MLP neurons of a small language model. Each row is named by its layer, matrix (down: output weights) and neuron, and shows model dimensions 64-159. Each number is 128 + 24 x the weight over its row's rms, rounded and kept within 0 to 255. Numbers have three digits each. A neuron's up and down rows have the sign that makes its largest values positive.
After each neuron's rows, "fires before" lists the tokens most often just after its 100 highest values on Wikipedia text that the model never trained on.

L15.down894:165130087210147114139150142128152120131091141132140119143133151162137133120139167135089144170145110147161139149149152082146164145123121148113119143150124105145131149116110172113099100124138139167098113120095172152142103112143156143157131062158082136109158141149126150113166144099109138141
fires before: " of", "|", "'s", " in"

L16.down138:124145155149091121133129175134140136112108164152126163138123115120097117132146154137160104123113152102133080118134198094125117117106154149141103155125164133148127138098168130121129136128151159106099136125135134166125129128181121119127136120108143115119136124149126158101146131139134091121
fires before: " |", ".", " UTC", " \"", " Title"

L6.down502:118104090150149100148100135084129103128154164099125161098138092112091128131148138101162158131114132125149083150080113124090181103168115157145141138121155111058148124155103097146102063151148124103087140127158102134110190162115127125092105138141110117118108145118146117104132097140140108154
fires before: "\n", "\n ", "V", " (", "S", "aga"

L16.down1106:128134107141121138132143150116123140128164138127127095120128134112122095136176078173119128139105131109163100136132161129188128119148108133185107146122109102109141080113146159121128130126129130078115126119129128142081082164091158106056131127126136150096151110105082166105143108135134145153
fires before: " to", " that", " the", " him", " it", " for"

L16.down1512:145104144126150140140128121178138155131113145181169124108102168120127120075127172103117115145065155142159111151118166134092108137110115181098155128148100121111136123134131107129099104133086096142162137148176127180128144077113159102164138128108129107176113155129152104154117137134122128108
fires before: " ", " Won", ";", " Sal", " G"

L2.down875:159135038168167127103152136125095111136131145127152120128171121147159128122145152153125038120149101133104109137137138124137095108149133142155125175160125108126109112141130124128131135131151146135146140132146089130111101184134145171125127142115150145121144145123155139144105143140148110166
fires before: "\n", "W", "E"

L2.down726:147123069132162119130131137084098103116129116142143126127146098121167144119125149152132106117169132120104146117091115142131104084122109086132085171101099109118098113165152119150130144132161146123180108109125116138126138175113158172146118128157150110122142169125155132094133162096159139127
fires before: "\n"

L16.down1511:140132107116145158148131130151129165165111129124167147099146120163173175119139133148112132136115094145151123156107114131131134140078106137178167145157127101126116118158118125159090121117125136104103174147153129150151163164099126090143134171152155119158150120150139114132143134095110104139
fires before: ")", " in", " m", "×", "s", "."

L16.down1565:163146153130138144145103162137118136124099124116143151126158153139095140087104093169102116119141111121144140119118145077127171101119132109156122136126149113115094119159148152124110090136141120150100132114168181173124134178130160158120131128099112129151165120087157147101129133134110087162
fires before: ",", " he"

L16.down60:131109147160165121114133100138089156122136151114145153163115125099122109100109143069107131115113136119095152118108114093111112144132146120168098123114149116176104182155153153066163183128110139118105147135098114084148097135154112115155137146141135099140127122081124146128129167102052144104
fires before: " that", " to", " the", ":"

L15.down523:130133170154125170157136075115158142182159071127125141154119102092128129161108115140096143127158122137126113085147134128109138154139096131117140123088164099111094101168117184150172123090161149167153090138124125107111093135168138119111096153104108127115138130127126103140135131141078084122
fires before: " |", " 3", "\n", ";", " 0"

L2.down486:147142119112136125166149087093107111103147135112132115158142103144139100097101131120093119106174092124132098124156103118084100119150139074135137109071143158126097157122135131177120132153123111107152124072144122142143092076136079097122128111163166073130131145108122173119162138114137110102
fires before: ",", " in", " the", " by", ")", "H"

L15.down1531:119117130091124182156099110166072175094110123095178131106174135130119126127119086126133094135135104103038141154102188124128135118101114107152116123147071131106116110141100113131117123129129112149120102133071131134105149120139157126108134120149123094125120155166118062132106087177127133094
fires before: " |", "\n", ")", " February"

L2.down487:121109117163130131111117134111101120097136157112105132139118090161117112128162152113144165143081122142142099104108152110134094149148148150093127136090125130108087119102109170131146105131100138144126116147147106045113152101115120098134163154069173085141122081141126151129090145144112142089
fires before: " |", ".", ";", " to"

L15.down1457:139141144178149145142143146129146118160123097104143099148150165108160098110156129108095149118104135156117078155162162094187082152161108126147114087107112103152101137132129094127169144136130179155119136119081158157164124155102116153121151140110129090130132118139139107141096150125131083138
fires before: ",", " the", " to", " as"

L15.down215:118109118145113148139139144148149148107127141138139158164142121112171120124134113110112142095102116129129156133095134137089113127090120123131144122132172105144120134144125108137177156118129083130124140141150143142143112124142168113129130152169092131149114105131127127146137125117170134110
fires before: "\n"

L2.down1306:135162097152163098112104114160120093111136114151154114155155104147133148143132145139121075106171116101124131098137124110147161100153130129164098163144130140138129124147123170132137116111142098114144147129130127132165104151117151151115183162141131113104127137155148143124154096124091158176
fires before: "\n"

L16.down393:143108129130139131133109110176066135152113131147136130152146120140161148166150150175110119136112111132137104147148131076081134134125083096140123093140091142132135158105111160117098106131111121114125121159154111079150099083157142126137129146139091142133143154206125158165153115133137130183
fires before: ",", ")", " to", "==", "–", " –"

L2.down549:118129137176156158125117151149130140102126093148136108107123132111175143146147140126138150148110133118101102104096112111188099159110115143113082134196122140125108126140156165140148131147098148122110141116114121160108156065139132185109137161118111114134138110069173178099139153126126099148
fires before: " -", " A", " Al", " :", "|---|---|---|---|", " to"

L16.down198:120111127197136132134116093166080128151123120125107115120130100142165147141106127096150146141160088149100109108146093140139113134181126166122147090161125164148140107120141139090136079118144167147106140123128171112124093142146092151137111127137124133055141118128121139115104087129106122172
fires before: ",", " |", "auk"

L2.down979:129133152091164151126136159122085132128150129101132131123128129100163111113087101110169141129151145098135129167115161100128139135124133074131164148153128137143142149084133116125159170201139118120165139118151140135148127109122132090135099128131115128153126117142107070149129141106109174092
fires before: "ian", "ia", "ish", "ians", "en"

L15.down308:149128089139143091127113102151127119147170144075084126129119094117159146125133108134115151162167111138116130087123091072125152105155091163079142148152139139144133124125075125124080113144134125126122106127129133146158090152141125137127134149113095129115127133107113128107143072099121130123
fires before: "\n"

L2.down1074:101126103099124134120128144117123143128134132131114104157093126121214127149127143148149124124133144136122126112144142092100137142131128099114123122165150112119077128157112157104111133157125115134059130119118120142127138130131105115137080123160114120147149113138143127101112125141126116104
fires before: "=", "==", "===", "L"

L16.down618:127143149121143072117091131114079138147187160181143098134145177139128124159142091193126169118126131104133087128162086125125146143113137101174103124128158093099122112089164155103137130096143159101196113139120165116118160135154112140111126081108107125099140093084133095194145134125136110147
fires before: "\n", " to", " the"

L2.down348:133158104133156118134139095144104124076136097109160123145147097118126135105129139139129133140127123143125160136116129142131115107160115129159102179098111126130111158140144129139125119114072146137149130093133129145136113132135190176146137178172124133170164119145119133134157107118129136146
fires before: "\n"

L2.down1473:133139075091150092174116136173136148105126154126160129159119147105076117118139083166169140130167089125096134132157127145149166109153088127136114149163119170122129115088142119103139130141145172140166160138113113140135108148121123157127175120085130187115160172137123140108137132133149083124
fires before: "\n", " Crit", " a"

L6.down1085:098059077136172133141117128123139101139140099145150114144134141120122134104115109107163097122094095157158132134137094163111116140152131150141131132139118153135115124120118131111094148169109121135147044110137154117100119161102152192077081106104115164130121122109158178121107112150171122120
fires before: "\n", "ters", "val"

L16.down1561:136095122147120102133135142101167098132142116117132129138137117116146181132147091168133114082141119102127092158108133136125119153113135136145081148115145147092132114152171167123140131125134125129163094122113154113146102115133143144131113108177158074161092102173119110192210140085121107140
fires before: " |", ";"

L16.down63:127118104131110105118117109103121134138128130131130101124119145138150149143158127141160113103144068135104123093093145119088116130139129128176151133128112153101150181098139119186171104161157137128097147116097132171128126086151136138117132125150087097117127166119153125149126113119138157151
fires before: "|", " UTC"

L16.down935:166086160145113146120152081117100108139127131158111119159141158095173129131140092168116148168132138129127104126101108140138100091109150120128157119106088166162136101125112076128103127168155126122145131155122131134072137129122136122102135117120144141090120127088110076156115125114115121063
fires before: " a", " as", "por", " an", " the", " −"

L2.down447:126116102141147142136063124105141156121103130116150119167106131128044146119142148085105117120209118114111143140140117126122144107125113170103105120114162121131160130161109144125130148128135156096151164130155116139098124162128136136089112137091160090129157102176078127117074132126165142162
fires before: "\n", "k", " R", ".", "por"

L16.down1597:115100102126115111126097123128145122177099138115140095114117182113114161167113159159115083148092107164151117137123087076136126113144089125105195073140091079107146127123100125172138132130114158167106132144116133135138117109166110131133124108127135130113130074143123174090110145158125123180
fires before: "\n", "|", " "

L6.down380:155097098163133124144110124123156131106118161124128143127126130070146132092122088113155140147122109136101125187123112123112087136149141151087149098137136142111169091156126143125091175124205115153142125102140118121155087145094130131095148125106182149102103123116088109147068110096119127134
fires before: " as", " to", ",", " in", "ing"

L16.down378:092118137152118136109114099108135145121125099139170138157142094116133109100113124131129131121132122105109116068115160088131105103113132076120114157120136128072172108125167125153149148109129149111163134112119098119147115183062097124134140161108101133149084081100096138140143101134153145117
fires before: " (", ":", ".", " |"

L15.down401:111163128142111146145129103132142101158132099119120122142151164137191123127110106134097123137119139120125130104163116136139112145119154128138110166128111124148117117101100078120126088136124160082159103129102114137135122092143097096136135122090115132134106113174146112066102177107130140119
fires before: ".", " |", ":"

L15.down213:128148094132143083134124145092137168094126117142099144100107145123114131109141177144105134133177150169150145105136109102171137128082112119136109135125101157155141166120107160122091120155103152117109132117134172148185128129181153135097102148149147103115109076083130135145165173086110146143
fires before: " of", " and"

L6.down996:113127162140130135088151134101117170095150088131140145121138124116102122119098155133132163089130163134142117169124101095095145149146136137159124093121118108126126128137108099131118101153122122157170122090096083144138144097121160129154138131144160142104142135129127094147100106107100139140
fires before: "'s", " (", " –", "\n"

L15.down257:139129146124126137131136126146144118127140108118137131168085096108100104122108139143103140131108160127156152125187138111119129172106140119120150103167133109073078145087110120127093099141166095088142161136147112140103138142173137153136128131078118159102153116113135109126124171107133155126
fires before: "==", "===", " |", " ===", " ==", "s"

L16.down1272:117126116149133094141118083152133151098158096143112126111151162195132146143108110116128124123138122169128133156124142178139104135097098170103131125165153143138104149150130108134117088103080162135144153142120096123153140103097091098111082135171133133131127126140098108158103133129134123124
fires before: " of", " in", ","

L16.down275:100148126101131168164145111092114132178136135122147150113164137093162150106102085144151139157148117119133110111148151129126114153184117144176138120117109121145127092150102178125126095100195109089119111109120125140104117149121104119112074091149165122149119113132162117127134118110114146139
fires before: " |", ":", " 5", " 4", " 6", " 3"

L2.down428:132134068150151116160128136139102122106127129126153142163134123106110117117159105129099108115182078103112141152140118166127107086125078106148088143142139160139154113099116117133124134195122151132186148136129124146121131153170118134083158110086124136079157179120094153130134109147121101116
fires before: "\n", "ob"

L16.down320:141134146128140152110140149118134125176145138071147124114091121096151123105121143103122143170168109164136091102129128134117137125135146101149135102067127104151142121118156142143115093106147155128110145121127106096139151139158111100084122136123139096085141092093114148138123184134114108150
fires before: " of", ","

L15.down380:157111103128158097142133125165103109129104137103140077137112174187151094103096071129111142132115144164158136109125137115132095106135144134141167171081118116085169104106109100143134128082160154096128095107131155080138142104108115129066143105146167117172127164106083124140135178130135131144
fires before: ";", " |", "'", "',"

L16.down699:111118123124146126158133136104115079117120170165090157136120107149188154126117106086090157143147113115122155115149114137140127130156131086136133107101083126117094129115157092162157145118114138088172170148131111119113133183127137121140131126104125135143150098129094071129151133124165125116
fires before: ":", "j", "-", "R"

L15.down1473:148118096109141110142132134148135118161099108146131160139107115162110143107132137084112157111079182124126133168137130100128104129076149123128156150160056117136094159078155125139138118121106134102111131171114096119110117118150145153158116122130144110109113129120101123135108119154126141109
fires before: "==", " ==", "===", " ===", "\""

L2.down804:112122129049090107126120140142136124122111136133129129156095165148157101137119128141120147133120178159113124118154172093078148153126108062123116128144163111120099153145113168101126139160127116149102153113132130199150142139135104115147111120126144132155162099142119133133130139142145133069
fires before: "=", "==", "===", "Population", "-"

L16.down701:097136157129092150132099084083112195148148085136123139125129161116194135111105096135096121105126098132144113177147142157139089124154116147125146113118111124169121125109140160120122157085146140196086144147082122126103118145102167135097113131128143142118161122083135126129135130144126153096
fires before: " a", " also", " by", " an", ":"

L16.down28:124146142120124134148169088095185156098141128129145138149114150118217147129131099170070145134143142166128134119092097109159169087104127094159119146146132113178099118142133107153159145117163125088113130094138155104130145141132094125136147151133146149146114088123115074144153191176106116116
fires before: "\n", ":", " to"

L2.down350:132123123173131116138120149134136149135111162131133150136110099138103132111135128095187123106138124138118127146157100142130115122102136155152133108133131121121119105096127142173129101133143107122144152133113107137149153109127154104138136113135106140136109125138162151137103159120122131120
fires before: " to", " as", " in", " by", " the"

L6.down927:110109091210117138142151104131086144107109133123128136125106144075132127108120136155130155135139118131122110164144145135130115178153138148150148178154086151107145092145166117132130120100125109165198126155121111120149156163148156131121130136109141176107164100136109139135112124082128118149
fires before: " by", " in", " the", " for", " to", " a"

L15.down940:139129164141150108150104137120144122105102092104150167138123146136122140124149138110113093154103170144119100169104093129170132176116165169127110123142078117067083118181108135123152125138124123118157101115074135180133112120111134143144110113136125127109116111143115089182092127164109096173
fires before: ";", " |"

L16.down653:085115114109126146102135099074078100150182117134117152148124138135107147143092160119179124112158146131123144099146073146107167120122118110152117132140105129112136097186128145128134135154137132140115099115114129096160126119125115135109151136164140138121122150135128151088152120114131114135
fires before: "\n", ":", " Votes"